{
  "d_model": 192,
  "head_dim": 32,
  "d_mlp": 768,
  "init_std_down": 0.00452,
  "lr_head": 0.00598,
  "grad_clip": 2.0,
  "final_lr_fraction": 0.0,
  "dataset": "wikipedia_en"
}
MLP neurons of a small language model. Each row is named by its layer, matrix (up: input weights) and neuron, and shows model dimensions 64-191. Each number is 128 + 32 x the weight over its row's rms, rounded and kept within 0 to 255.
After each neuron's rows, "fires on" lists the tokens most often at its 100 highest values on Wikipedia text that the model never trained on.

L13.up166 [110  97  95  79 185 148  85  86 143 129  72 146  89 169 138 135 117 197 112 147  56  92 130 160 140  72 206 201 198 153 119 155 105 103 140 194 153 129 121 109 171 137 147 144 121 137 136 169 131  69 155 127 137 162  91 138 103 101 143 119 164 121 118 117  54  90 136  89 101 145  96 133 121 111 109 161 111 103  97 131 144 131 135  68 123 112 122 144 188  97  71  55 143 143 147 131  90 162  92 123 153 106 139 126 123 121 185 118  71 129  66 147 151 166 131 171 146  92 114 178 162 138 149 202 142 143 169 129]
fires on: " cont", "ig", " t", " ag", "on", " f"

L6.up386 [ 40 104 128 113 133 151 155 104 173  83 144 135 145 145 135 153 100  98 115  92 139 133 179 122 103 135 155 107 202 146 162 169 160  97 143  93  77 183 111  67 158 115 119 156 168 111 118 170 105 139 185 120 120 132  47 109  83 136 112 130 163 132  74 174 122 104  97 197 145 119 116 153  89  56 186 185 175  92 101 116 107 136 203 115 109 159 116 209 139  81 107 151 116 150 121 116  97 137 125 128 136 142 133 127 194 118 154 176 125  84 107 172 141  96 128 119  71 115 112 114 118 138 164 130  82 113 126 130]
fires on: "9", ":", "artment", "way", " School", "8"

L2.up483 [ 33 102 123 117 177 113 124 115 162  81  67 133 118 124 184 163 128 128  88 149 169  49 169 168 160 165 113 149 145 146 147 153 131  93 150 116 104 130 165  74  85 154 108 154 115  84 131 184 127 138  84 160 133 124 106 154 103 135  68 142 116  49 128  75  84 114 110 141  81 132  92 153 123 121 174 133 137 129  94 123 114 149 118 113 127 125 206 142 105 105  68 146 124 135 156 102 106 127 135 135 121 144 125 155 140 178 160 135 125  96 113 106 178 150 185 168 120 177 115  95 138  76 141 198 140 162 130 143]
fires on: " s", " m", " gr", " att"

L9.up397 [112 201 128 120  73 137  75 152 126 138 161 145 107 119 124 157 120 143 140 175  99 120 118 173 115 103 128 176  97  52 106 104 130 126 100 134 151 124 201 151 165 121 140 113 136 159 130 111 124 136 107 205 132 115 130 146 107  90  46  95 145 101 139 115 104  69 117 117 168 140 131 195 107  89 162  96 147 155 112 143  85  90 148 108 133 111  61 158 140 164 130  49 172  81 119 132 105 125 139 101  86 134 159 150 117 129 128 140 124 103 152 142 123 169 111 134 153 124 147 127 177 150 110 139 125  39 230 112]
fires on: "v", "d", "p", "j", "c"

L11.up332 [117 111  91 109 141 136 163  83 100 180  89 117 101 155 158 138  81 149 103 125 136 160 117 127 134 120 184 141 149  78 126 169 115  99 168 130 125 126 118 138 139  78 169 123 145 185 162 143 142  94 136 162 115 123 106 110 124 132 165 176 133 110 140 164 128 102 176 163 135 143 155 162 167 115 110 200 129 181 107 164 138  80 137 147 142 121  78  83 119 138 115  64  51 138 147 129 121 163 107 115 105 116  79  60 115 130 162 146  61 128 228  77 149 157 156 149 152  87 140 141 106  66 144 164 136 118 101 209]
fires on: "er", "ol", "a", " I", "or"

L2.up273 [112 140 106 109  92 119  99 121  86 128 138 111 118 128 136 118  90 160  80 178  97 125 134 142 136 168 143 176 142  78 104 168 133 156 121 125 187 165 119 110 130 108 111 166 190 132 165 109 181 109 135 138 111  95  70 153 154 158  78 192 144 137 142 130 142  99 129 135 173 116 100 155 209 138 152 152 221 149 111 128  75 129 137 110 155 172 155 135 126 113  89 132 120  78 173  96  92 107 171 106 130 130 130 115 147 109 146 138 132 106 194 171 152 127 125 129 161 114  61 102 163 120 105 156  96  83 180  88]
fires on: ")", " serv", "est", "born", " career"

L12.up715 [114  90 148 178 124 157  77 102 127  77 101 175 112 169 117 135  99 122 106 144 117  94 140  84  87  71 171 173 117 122 158 144 136 134 166 153  88 109 115 113 136 159 209 105 162 137 119 174 154  70 156 155 116 146  94 116 103  78 135  91 190 135 152 124 112 142 105 216 154 174 108 197 135 178  87 115  99 102 132 120 132 155 117 127 126 137 147 165 168 152  71 164 141 142 171 130 106 131 137 150 172 110 113  59 127 149 111 110  81  90 108  77 160 184 160 126 159 109 125 196 148 134 140 178 109 104 156 172]
fires on: "u", "ad", "ans", "id", "umb", "und"

L10.up137 [154 158 178 101  97  91  92 150  93 191  71 121 107 183  93 118 102 104 134 122 105 167 181 131 160 148 145  81 134 150 160 135 136 130 142 124 108  88 197 127 135 161 129 220 156  41 171  85 161 117 101 189 132 150  94 140  97  75 135 105 127  75 155 158 131 100  83 103 138 113  74 123 106  96 143 152 104 139  85  96  88 153 127 158 100 140 116  99 144 101 136  85 146  53 124 108 115 139 102 121 109 129 134 130 130 120 166 112 133 124 124 147  96 103 160 164 157 115 126  55 137 134 116 123 156  74 144 125]
fires on: "y", "ort", "el", "et", "ress", "ge"

L5.up211 [128 181 111  90 133 101 173 130 116 111 117 121  92 151 113 141 111  98  89 158 210  72 146 160 114 166 130 197 143  83 105 132 176 106 136  88  85 118 127  63  96 118 151 176 104 136 176 143 164 105 149 158 119  97 104 148 134  85  79  83 161 100  63 134 102 167 107 147 127 126 126 132 131 119 174 154 201 136 146 109  82 116 115 148 139 177 139 185  97  83  85 122  87 102 192  92 113 140 102  89 137 131 145  81 142 156 137 109  71 133 161  81 171 161 132 165 145 106  98  88 159 177 142 174 139 109 176 107]
fires on: " /", " g", " ft", " football", " =\n\n"

L9.up72 [ 61 132 135 127 114 119 114 153 121 102 163  93 141  94  76 172 128 119 115 116 152 183 166 149 171  76 169 130 132 112 219 165 132 135  83 112  93 114 104 102 114 107 132  48 144 178 137 124 171 136  97 181 118  92 110 101 150 137 133  84 115  83 163 127 162 129 175 113 125 122  97 126 120 150 128 163 167 127  85  99  55 145  88 173  88 177 105 152  89 103 135 109 135  99 149  93 129  98  90  69  78 140 150 125 134 120 125 118  57 110 167 140 157  89 136 115 126 178 132  61 182 128 134 141 124 121 103 122]
fires on: " and", " gu", " No", "B", " Par"

L13.up336 [108 110 163 111 112 179 164  90 153 128  81  79 140 151 135 132 126  98 111 181  89 169 153 113 101 159 131 130 176 123 144 121 140 137  52 153 157 142 214 120 110 122 130  85 176 110 103 173 122 146 138 153  74 123  79 124 104 114 159 159 148 100 130 102  71  61 114 112 101 112 176 103 113 124 215  91 157 119 169 124  88 155  95 124 114  63 153 170 139 100 153 131 105 141 107 120 157 193 108 146 155 166 106 176  94 106 190 131  83  71 120 147 143 123  66 159 144 144 118 141 117 158 119 146 132 145 163 149]
fires on: ",", " which", "6", "1", "4"

L10.up11 [187 185 120 153  95 116 124 179 125 177 157  59  98 132 116  99 124  80 124 128 152 146 130 171 162 141 181 162 127 123 158 157 171 143 122 152 123 122 186  37 136 117 120  97 108 130 129 131 143 162  89 145 171 132 157 178 124 156 132  86 136  83 136 151  80 130 108 123 168 116  77  85 167 134 192  88 127 165 108 150 136 128 156 133 105  89 195 147 145 101 100 139 119 156 200 174 112 138  70 115  70 135 173 144 142 129 159 153  82 154 141 166 119 113 117 122 126 116 121  49 103  84 100  92  70 141 102  58]
fires on: ",", "ed", "m", " |\n", "op", "ic"

L6.up138 [112 192 125  82 173 136 135 104 114 205 142 106 146 125 162 123 125 130 106 109 174 124 123 140 173  69 183 138  96 185 176 174 122  94 111 159 163 139  87  52 130 147 127 148 126 115 179 153  88 146 142 134 117 122 111  71 111 140 170 101 147 101  72  93 140  90 116 154 129 110 109  58 131 165 144 181 169 115 112 134 123  57 140 123  96 137 142 131 191 120 102 131 180  70 169 135  93 145 150  94 131 143 144 131 101 146  86 123 128  89 172 156 164 163 196 151 132 118  96  51 124 128 133 141 132 151 176  98]
fires on: " ", "1", "9", "2", "3"

L12.up309 [129  81 137  91  74 122 120  94  95 150 140 168 114 115 152 173  96 176 114  97 146 151 194 146 109  69 154 112 211 161 140 167 146 125 129 182 152 104 157 135  99 101 100  91 138  89 126 173 159 153 156 179  56 109  87 136 101 165 151 124 117 131 114 149 103 114 185 116 155 132 110 152 159 121 126 134 109 167 125 143 143 146 178  60 144 129 114 172 101  86 145  86 125 104  70 144 162  97 130 104  97  96 121 141 129 193 157 115 135 128 130  99 154 108  69 131 177 123  94  97 109 161 115  98 123 157 143 107]
fires on: "e", "os", "re", "r", "il", "a"

L10.up523 [137  96 118 141  81 114 124  70 105 144 163 103 142 102 104 173 146 186 139 129 102 171 185 136 141  83 149 101 135  48 160 143  89 105 105 103 116 107 114  94 149 158 199 145 107  95 180 115 146 137 137 129 141  87  63 125 113 130 132 118 132  99 127 163  64  80 201 172 139 116  87 123 187  97 159 165 113 155 110  93  68 176 115  82 121 169 131 124 144  67 146 116 117 115  97 160 130  86 118 162 157 142 179 173 176 102 130 134 105  96 107 123 119 140 149 200 151 128 126  76 128 174 138 161 134 110 151 105]
fires on: ":", " Fran", " ", " of", "e"

L10.up395 [157 111 115 164 118  89 126 124 102 110  73  87  83  89  99 108 150 102 124 158 121  84 127 135 179  77 172 172 108 109 155 103 167 173 146 152 178 112 216  76 194 130  87  62 119 108 115 172 172  54 110 172 114 134 120 189 126 156 133 139 160  86 151 109 101  90 107 156 142 151 206 159 163 173 127 141 136 174 109 134 155 129 105  66 117 111 177 148  87  98 148 167  93 139 144 151  94  79 118 151 148 132 186 175 138 135 155  97 146 101 128 148 172 115  92 155 190  80 105 191  91  77  90 137  98 157 149  86]
fires on: "ing", ",", "al", "ed", "amil"

L13.up243 [122 102 122 137  54 148 151 101  73 139 178  58  68 159 128 156 105 111 123 106 157 173 152 124 141 124 150 175 158  81 156 164  77 132  56 168 111 112 157  91 177  93 152 107 169 151 172 174  93 119 140 180  93 110  82 157  94 120 132  82 155 117  98 155 125  78 159 140 130 140  78 108 170 164 137 153 135 164  59 169 130 179 132 111 121 136  86 174 136  95 107  68 110 136 151  92 128 121 145 173  93  99 177 125 118  86 155 119 109  55 170 143 152 131 133 149 121 165 126 139 126 166 144 161 125  83 185 118]
fires on: " to", " ", " also", ":", " into", "|"

L10.up472 [149 179 109  98 136 140 118 118  64 155 142  86  96 126 151 155  86 121 109 116 150 168  95 118 142 137 199 140 111 133 241 195 113 122  82 151 180 143 149  74  93 100 143  88 112 139 113 103 170 103 205 102 109  87 125 169 127 157 178 134 126  86 126 164  73  94 139 128 167  88 126  95 173 111 142  79 185 139 108  86 112 151 123 146  93 164 148 153 118 171 132 107 108 145 116 142 163 130  76 136 121 142 176 194 116 175 105 148 115 129 187 130 130 141  72 157 139 109 107  79 109  81 141 144 122 160 147  44]
fires on: ",", "ed", " of", "or", "at", " September"

L11.up171 [ 92 123 170  89 122 131 197 108 107 145 164  72  90 145 123  72  76 162 105 167 147  73 145 112 106 140 122  92 131 142 145 162 162 105 140 104 127 147 111  93  68 111 127 112 187 123 160 150 140 161 155 177 133  98 111 154 109  79 135 136 172 133 137 120  60 113  98 203 104 104  76  80 153 141 153 124 187 129 111  68 139 121 228 135  94 204 127 151 177  59 126 156 105 134 158 149 108 161 117 142 127 140 187 157 104  97 136 156 134  99 149 157 171 101  99 133 162 126  77  91 138 107  74 145 143  59 137 113]
fires on: "9", ",", "0", "1", "8", "2"

L11.up64 [192 184 100 151  86 134  41 112  27 154  90 181 136 112 172 153 136 150 108  81 145 142 110 183 190 133  81 124 117 121 146 100 122 130 153 146  92 117 152 188 113  61 110 177 114 165  99 140 114 167 102 174  97  85 103 115  81 147 143 118 141  86 142 150  59 142 133  87 136 113  45 111 140 129 115 175 141 172 158 205 114 129 125  69  89 110 111  90 134 153 115 160 113  75  70 138 154 171 120 148 168 148 152  97 111 137  96  95 119 110 189 111 167 148 181 128 109 117 122  84 144 118 128 129 131 132 103 132]
fires on: "ly", "el", " later", "ever", " S", "en"

L13.up543 [118  90 131 129  90  96 184  74 137 162 111 138 114 153 182 156  99  94 105 114 166 125 110 128 187 142 132  97 116 115 110 163 146  92 173 126  49 134 157 115 130 104 148  75 176 157 170 117 131  70  83 179 103 129 148 129 101 140 132 114 142 124  85 108 171 167 100 167 136  66  88 118 136 114 157 160 165 198 146 125 123 121 133 134  92 130 157 114  95 139 150 164  95  28 143  75 161 130 105 142  72 154 147  58  87 116 164 151 113 103 132 122 137 161 117 103  92 159 113  82 151 118 126 161 147 101 188 128]
fires on: " t", "h", " R", " g", "z", "s"

L9.up382 [145 174 111 164  92 131 123 115 106 114 133 128 113 135 163 161 132 105 104  89 122  92 171 127 151 120  67 158 113  96 130 120 153 168  97 118 148 114 140 140 154 160 134  99 141 169 134 161 129 103 143 129  94 123 105 146 157 135 127 145 134 122 142  59 135 109 182 163 177  96 143 169 146 175 132 130 121 194 117 192  94 144  93 146 132 128 131 134 167  79 150 118 180 101 134  92 118 131  57  43 185 118 132 156 152 151 142  90 107 158 128 160 120 111 100 123 109 157  79  98  87 129 129 112 149  43 140 115]
fires on: "p", "qu", " att", " cont", " also", " requ"

L5.up663 [115 183  86  99 144 121 103 116  98 144 140  99 101 139 119 159 118 185 125 122 135 123 159 159 158  83 158 167 166 128 202 166 117 106  81 135 147 164 198  67 115 129 133 153 147 111 139 154 131 120 128  98 145 153 124 130 111 174 146 112 145  88 179 123 157 101 128 144 124 121 143 116  99 124 186 191 159 130  41 149  86  95 114 123 123 153 136 166 134 140 130 158 109  99 106 122 116 154 142 129 128 176 121 163 107 102 145 133  94  39 127 195 189 135 120 143 134 113 111  82 118 126 136 159 126 178 203  89]
fires on: ",", "0", "1", "2", "7"

L10.up737 [136 124 119 189  93 121 164 178 100 179  44 137 146 150  85 172 100 137 108 115 145 107 123 144 148  98 106 163 147 150  79 171 110 120 121 130 113  93 122 114  95 117  62 182 151 101 145 216 162 147 150 161  60 119 137 164  63  95 128 102 221 185 142 129 154 164 137 138 173 152 100 193 121 142 139 165  98 144  93  98  98 107 109 101 156 178 173 147 129  52 124 118 116 123 127 119 132 159  94 159 110 139 164  83 110 127 122 150  63 131 109 155 150 126 150 110 127 182 121  74 127 142 144  99 128  69 117 142]
fires on: " dis", " b", " st", "em", " sub"

L9.up656 [156 111 125  95 122 106 101 143 113 123 126 112  93 156 116 123  84 139 121  90 184 108 144 159 182 161 146 152 144 124 158 152 163 122  46 119 156 123 191 116 140 127 146 148 129 135 190 127  87 108 143 158 124 163 130  74  98 156  95  92  97  81 171 198  87  95  89 161 128 137  80 102 166 155 201 147 129 155  71  99 142 185 109 138  96 119 112  68 109 108 100 168 176 131 181 119  88 182 122  97 120 152 130 178 115 184 149  86  67  62 130  98 173 113 118 147 121 139 131 120 165 137 168 170 102  83 181  58]
fires on: "s", "or", "is", "et", "u", "ia"

L11.up343 [ 65 142 125  84 140 185 126 115 199 134  89 156 101 139 138 175 122 214  90 139 113  79 137 197 187  74 135 144 115 128 168 121  78 129 138 139 128 111 162  91 131 145 169 135 159 107 162 170 174 154 128 109 149 113  97 118 118 144 151 145  84 101 131  98 101 112 140 145 108 122 131 136 158 115 176 121 168 102 124 105 130  89 156 156 109 110  83 106  92  68 167  64 152 163 132 173  73 153  78 149 172 142 118 136 179 149 120 138  62  68 102 104 162 108 202 138 156 100  98 167 134 129 183 117 149  81 136 115]
fires on: " d", ")\n\n", " f", "\n\n", "-d", "ig"

L6.up650 [158 172 112 107 151 106 155 132 134 148  53 118 118 143 182 139 174  63 115 133 133 118 191 131 174 115  94 121  79 138 120 152 170 137 107  72  50  94 138 110 165 102 157 101  96 185 176 126 152 126 144 180 123  80 169 149 110 112 116 105 161 146 145  73 162 152 153 168 127 120 144 119 102 151 151 157 145 172 186  70 117 123 105 121 108 152  47 136 169  95 124 128  47  93 142 138 112 188 141 115 200 116 124 103 137 117 159 147 103  84 142  62  96 125  77 142 169 122 157 130 137 108  95 168 144  99 203 128]
fires on: " j", "ebsite", " g", " y", "z", " called"

L13.up479 [118 139 107 137  95 168 127 133 123 121  93 100  94  81 151 136  84 115 110  89 106 143 139 203 175 106 126 121 124  47 139 176  77  99  83 146 129  86 151 116 120 117 198 126 191 122 166 159 150 132 135 122  87 128 102 178  94 150 132 166 149 126  54  77 137 119 150 110 117 150 101 154 161 139 166 116 154 143 102 203 100  82 113 116 148  85 113 111  95 139 150  25 142 118 102 101  74 152 127 153 102 127 109 133 156  99 158 104 113  69 141 180 197 148 140 116 140 151  98 112 105  89  81 151 184 143 204 128]
fires on: " f", " d", " c", " rec", " ent"

L2.up197 [136 150  88 147 143 133 169  94  98 107 104 118  93 182 128 149 129 119  62 173  75 124 124  99 171  91 177 114 185 130 171 119 135 143 100 139 168 181 152  98 125 154 148 139 159 108 144 144 112 129 137 199  62  98 142 151  92 146 162  96 183 120 143  94 135 124 141 170 164 141 114 166 161 118 157 139 133 178  96 145 151 136 105 103 129 165 128 138 167 102 132 107  97 141 129  56  85 109 132 151  77 122 139 158 141 122 156 142  47  98 224 141 170 155  95 135 201 152 107 155 157 148  93 126  94 163 166  78]
fires on: ",", ")", "\"", "),", "\","

L10.up563 [122 166 136 145 128  60 140 146  90 133 159 130  77 133 134 135  72 142 114 107 105 154 131 175 156  77 119 114 170 147 107 158 213 126 174 156 153 156 139  89 106 152 102 132 127 136 145 153 133 184 130 148 130 107  62 150  75  86  80 108  93 128 130 196  97 120 176 135 129  94  82 116 111 129 132 145 101 130 147 160  82  84 237  55 145 200 168 155 150 153 110 124  95 101  95 139  99 104 147  64 139 111 104 118 183 143  99 150 135  94 108 119  95  93  94 131 121 156 133 135  86 125 166 158 106  96 205  91]
fires on: "s", "at", "re", "res", "os"

L4.up521 [122 130 118 148 129 171 123  83  65 113 115  95 117 128 102 141 176  66  78 130 110 105 124 174 173 153 151 171 171 102 159  87 139 155 121 175 131 125 153  96 160 124 147 170 130  73 140 116 125 119 145 115 111 130 132 132 114 124 143  96 139 123 109 115 131  96 110 193 165 121  85 116 133 143 143 157 141 128  59 173 103 122 115  94 127 189 142 172 186  88 131 131  85  91 151  88 109 173 161 126  68 132 141 202 157 123 161 139 124  77 195 178 151 135 120 181 174 183  42 160 166 115 122 139  98 148 139  86]
fires on: ")", " house", "),", "ict", "\"", "iving"

L2.up155 [159 121 132 159 124 108 142 135  90 121  93  99  79 143 130 120 138 135  92 129 115  87 156 141 117 121 156 145 117  77 180 150 120 116  99 126 118 140 179  48 139 148 167 158 123 144 122 108 131 136 143 165 125 104 113 154 108 120 147 145 156 104  98  73  85 141 122 149 153 125  92 187 164 118 156 194 146 159 113 158 120 145 160  79 136 157 116 119 136 142 113  89 137  59 138  36  92  93 154  76 129 122 131 126 183 107 135 150  99 109 218 120 175 164 176 133 132 163 107 127 134 126 102 153  97 124 138 141]
fires on: " ", "born", " career", "ebsite", " born"

L6.up339 [ 93 207 118 122  98 151 113 155 113 165 147  49 107 126 114 164 139 135 108 149 140 140 107 131  85 147 111 122 135  93 183 136 151 172  65 135 140 130 135 124 147 103 126 135 159 155 136 165 150 121 142 116 121  83 155 147 107 144 106 133 147 132 118 152  66 128  88 159 162 132  86 133 188  98 190 139 170 112 115 122  78 132 116 110 119 138 116 173 182  98 111  58  72 152 107  87 113 142 125 127 129 164 137 147  87 127 190 112 136 125 144 110 120 157 109 170 150 153 138 162  74 155  89 107  74 123 159 124]
fires on: " that", " which", "ation", "ations"

L4.up596 [136 162 111 136 164 132 131  92  97 127  75 132 106 153 152 137 144 127  79 149 116 141 132 182  87  91 136 114 162 141 148 150 127 153 137 126 184 145 153  74 114 112 138 110  70  89 130 168 110 136 140 188 111 122 133 100 102 103  99 104 176 133 141 140  57 159 145 186 178 129 112 130 136 146 156 163 158 193 107 117 123 127  95  70 124 121 111 119 187  96 109  71  77  77 152 107 125 153  66 115 120 101 130 145 128 126 147 122  80  94 195 138 163 138 121 133 198 165  87 132 147 138 102 128  95 124 170  80]
fires on: " was", ")", ";", "),", "\",", ");"

L12.up423 [ 88 117 122  43 100 192 147 135 112 216  88 117  88 174 155 159  92 117 109 105 130 137 109 157 145 108  87 133 142 165 162 146 121 111 119 119 176 115 114  96 164  81 144 134 156 119 110 169 143  90 125 154 115 167 128  93 145 189 119 118  94 133 177 127 139  67 175 133 113  97  37 168 120 126  66 192 117 105  48 165 126 122 152 158 122 166 119  56 124 109  88 108  80 134 137 142 113 119 115  91 138 134 104  69 123  93 187 146 135 155 108 147 162 141 141 151 108 121 175 130  96 163 122 138 125 139 129 149]
fires on: "ol", " a", "A", "ed", " In", "a"

L11.up446 [107 136 126  85  94 143 110 101  94 108 116 142 114 146 175 169  69 109 101 130  98 183 129 148 100 129 142 180 103 145 116  79 113  93 115 116 101 221 150  52 168 122 102  96 190 144 201 165 155 197 154 144 145 150  88 143  93 144 134  74 105 142 151 112 118 116  62 130 167  86 102 158 133 124 122 132 140 144 154  54 120 129 113 143 141 121 136 173 161 101 119 157 154 143 206 128 111 179 133 118 118 127 120 128  33  75 168 165 104  97 145 150 162 131 110 137 101 177  65 109 171 154 134 190 131  58 132 155]
fires on: "l", " not", "ly", "or", "erv", "oy"

L2.up326 [120 187 157 107  92 139 106 108 110 148  98  71 124  89 121 147 105 163 103 108 116 160 162 141 135 165 146 154  99 140 152 170 129 144 111 158 153 109  90 100  71  68 116  83 129 113 145 188 191 130 128 155 119 164  79 115 164 129  94 114 149 110 128 118 154  94 122 164 146 130 120 120 119 173 143 178 152 156 112 141  56 141 141 185 189 168  83 147 166 157 122  90 121 135 197  92 109 111  92  68 193 112 166 165 151  58  93 100  74 107 171 125 103 126 122 148 137 103 151  76 147 136 148 191  93 123 160 131]
fires on: " to", " by", ":"

L2.up602 [145 127 118 156  44 129 155 121 130 114 147  78  88 155 143 135 139 127 122 129 178 150 136 152 156  92 162 125 163 103 164 153 110 131  79 140 123  95 159 127 102 118 100  89 122  94 156 151 101  75 137 158  84  75 123 140 109 123 129  89 172  99 140 103  64  86 106 162 150 133  64 136 169 160 130 139 149 164  76 145 112 140 141 109 128 129 142 173 133  97  48  74 125 148 139  46 110 149 152 156 109  95 152  95 117 190 165 119  70  91 167 137 195 112 139 141 188 145  73 155 158 170 102 125 155 118 206 100]
fires on: ";", " T", "ebsite"

L2.up654 [ 98 168 129 111  75 165 156 137  92 115 143  98 116  88  74 147 116 154 105 142 118 162 141  89 118 138 179 138 155 137 112 158 112 145  78 158 131 130  75  61 173  66 125 143 144  96 127 122 162 176 163 144 116 147  83 135 114 128  97 120 144  95 157 182 162 153 127 140 164 121 126  98 129  75 155 120 185 174 125 180  94 109 127 156 141 116 122 173 184 152 139  89 102 104 123  80 113 112 136  88 180 140 193 113 213  76 143  97 116 119 196 163 125 168 123 133 159 105 127 114 144 142 151 156  74  46 154 125]
fires on: ":", ";", "ebsite", "ound"

L12.up725 [139 114  76 110  86  87 119 110  83 126 131  79 121 125 141 159 120 163 131 142 117 146 120 160 162  90 148 173 150  74 124 160 128 149 132 137  93 127 128  41 170 142 162 105 125 103 185 169 108  83 136 101 126 107  75 110 101 146 182 155 165  94 127 170 122  52 180 200 155 116  56 126 164 113  95 182 106 197  48 155 119 169 128  91 131 188  98 131 174 124 119  81 168 116 143 133 145 130 173 163  65 136 126 155 111 110  95 120 168  95 177 134 119 138 134 117 126 155  91 158 113 155 103  96  50 106 173 118]
fires on: " and", " ", " of", " the", " also"

L10.up155 [107  84 101 151 147 112 160 135 123 151 110  85 155 132 168 165 153 155 114 199 143 124 100 141  88 128 112  97 156  42 152 111 133 176  40 169 169  96 123  69 128  94 103 102 155 130 130 151 174 148 132 146 136  91 132 132 134 129 143 113 100 132 185 100  86  93 122 123 171 133 124 177 146 194 128 102 111 121 138  74  83 122 137  72 131 147 120 121 154 124 174 115 179 129  87  93 139 135 135 131 101  98  84 194  92  81 129 150 121  82 161  97 154 122  76 127 114 140 128 133 149 153  86 111 157 115 155  80]
fires on: " that", "1", "al", " it", " which"

L2.up587 [109 134 104 108 141 114 153 102 169 150  79 113  84 138 191 161 114 105 100 199 168  34 190 143 124 119 155 171 151  85 128 139 137  97 122  87  62  71 147 102 129 126 174 112 138 138 134 122 128 111 135 149 109 126 124 125 127 113  66  84 166  90 105 136  79 147 147 126 115 117  68 131 131 110 155 135 198 125  91 167  74 100 121 114 139 164 161 154 136 128  97 123 128  92 217  57  86 158 124 120  60 104 138 120 127 178 142 133  66 130 166 100 187  84 146 149 170 126 100 116 192 126 122 137 111 112 153 119]
fires on: " /", " football", " is", " =\n\n", " a"

L12.up450 [151 140  75 125 100 169  84  94 139 102 152 129 142  75  89  93 145 122  88 163 110 166  88 122 116 119 144 178 176 109 134 126 102 190  70 115 137 125 189 127 115 149 128 116 146 171 117 164 137 134 104 155 105 135  87 119 130  98  61 117 140 112 112 169 100  95 103 159 183 124 139 168  94 160 126 113 144 138 143 171 107  93 120 112 183 156 106 184 113 144 167 112  78 147 106 101 140 135  88 160 101  28  94 166 129  64 117 145  95 108 149 141 116 138 176 128 111 147  97 124 110 166 100 151 135  74 148 123]
fires on: " Comp", "c", "f", "mer", "v", "j"

L11.up353 [133 124 143 125 107 148 116 143 122 112 138 145 186 109 190 147 107 110 110 147 117 135 147 155 143 121 119 145 156 101 116 134  83 131 134 148 113 143 202  91 181 153 104 126 149 197 175 107  84 135 134 194 109  87 131  91 123 162 148 107 167  68 117 153 107 114 139 134 103 142 140 147 164 137 121 144 135 116 140 143 119  87 109  92  65 137 160  57 144  85 137 148 133 105 106  70 135 120 113 180 149  89 162 100 107 178  97 138  79 144 200 130 149  43 125 149 170  33 109 114 152 133  87  91 136 159  83 157]
fires on: "n", "l", "ar", "u", "g", "f"

L10.up539 [166 144  96 158 125 126 112 123  88 114 128 117  89 202 114 120 124  79 119 151 109  91 109 103 163 111 105 116 166 144 116 119 152 142 157 230 123 120 177 113 158 121 181 123 135 157  92 146  46 134 178 196  87  76 103 121 140 154 131 140 106  60 155 104 109 125 108 125 163  89 131  96 132 141 157 104 109 108 146 181 110 101 138 124  74 168 168  54  78 120 136 129 129 107 135  54  89 134 111 135 166 114 136 113 104 155 127 134 136  75 162 166 104 159 160 147 221 116 116 131 172 159  98 108 101 125 124 101]
fires on: "l", " an", "f", " kn"

L13.up760 [116  99 199 108 160  65 137 131 118 193  79  99  94 149 122 182  63 154 129 147 174 123 143 164 134 164 148  91 146 104 124 138 157 123 131  69  95 163 135 144 125 143 117 172 154 130 174 180 155 117 138 191 147 150 126 136 135 104 154 114 126 112  92  98 142 127 142 111 129 154  93 127 157 126 224 152 165 163 106 130 139 172  93 139  96 154 104  50 122 109 148 107 151  63 143 151 124 104 104 132 115 115 135 117 141 134 154 150  95  99 143 124 175 135 112 190 169 150 166  67 101 122 138 166  94  95 133  98]
fires on: "y", "A", "s"

L2.up296 [196 124 160 158 106 133 117 106  89 106 135 108 123 137 137 117 115 116 123 145 138 134 155  83 139  83 113 125 134 104  78 115 131  72 169 120 112  78 112 143 116 155 134 123 164 140  60 131 195  77 118 179 133 128 102 105  88 144 104 117 142  90 103  98 134 121 165 150 104  84 131 110 122 149 178 212 107 154 115 102 120 110 160  51 111 123 105 117  87  74 178 132 175  94 159 142  50 116 110  91 154 122 174 156 134 107  95 107 159 133 157 119 134 115 113 133 190 146  72 125 110 106 132 188  94 112 110 108]
fires on: "ourt", "wo", " Lou", "echn", " col", " &"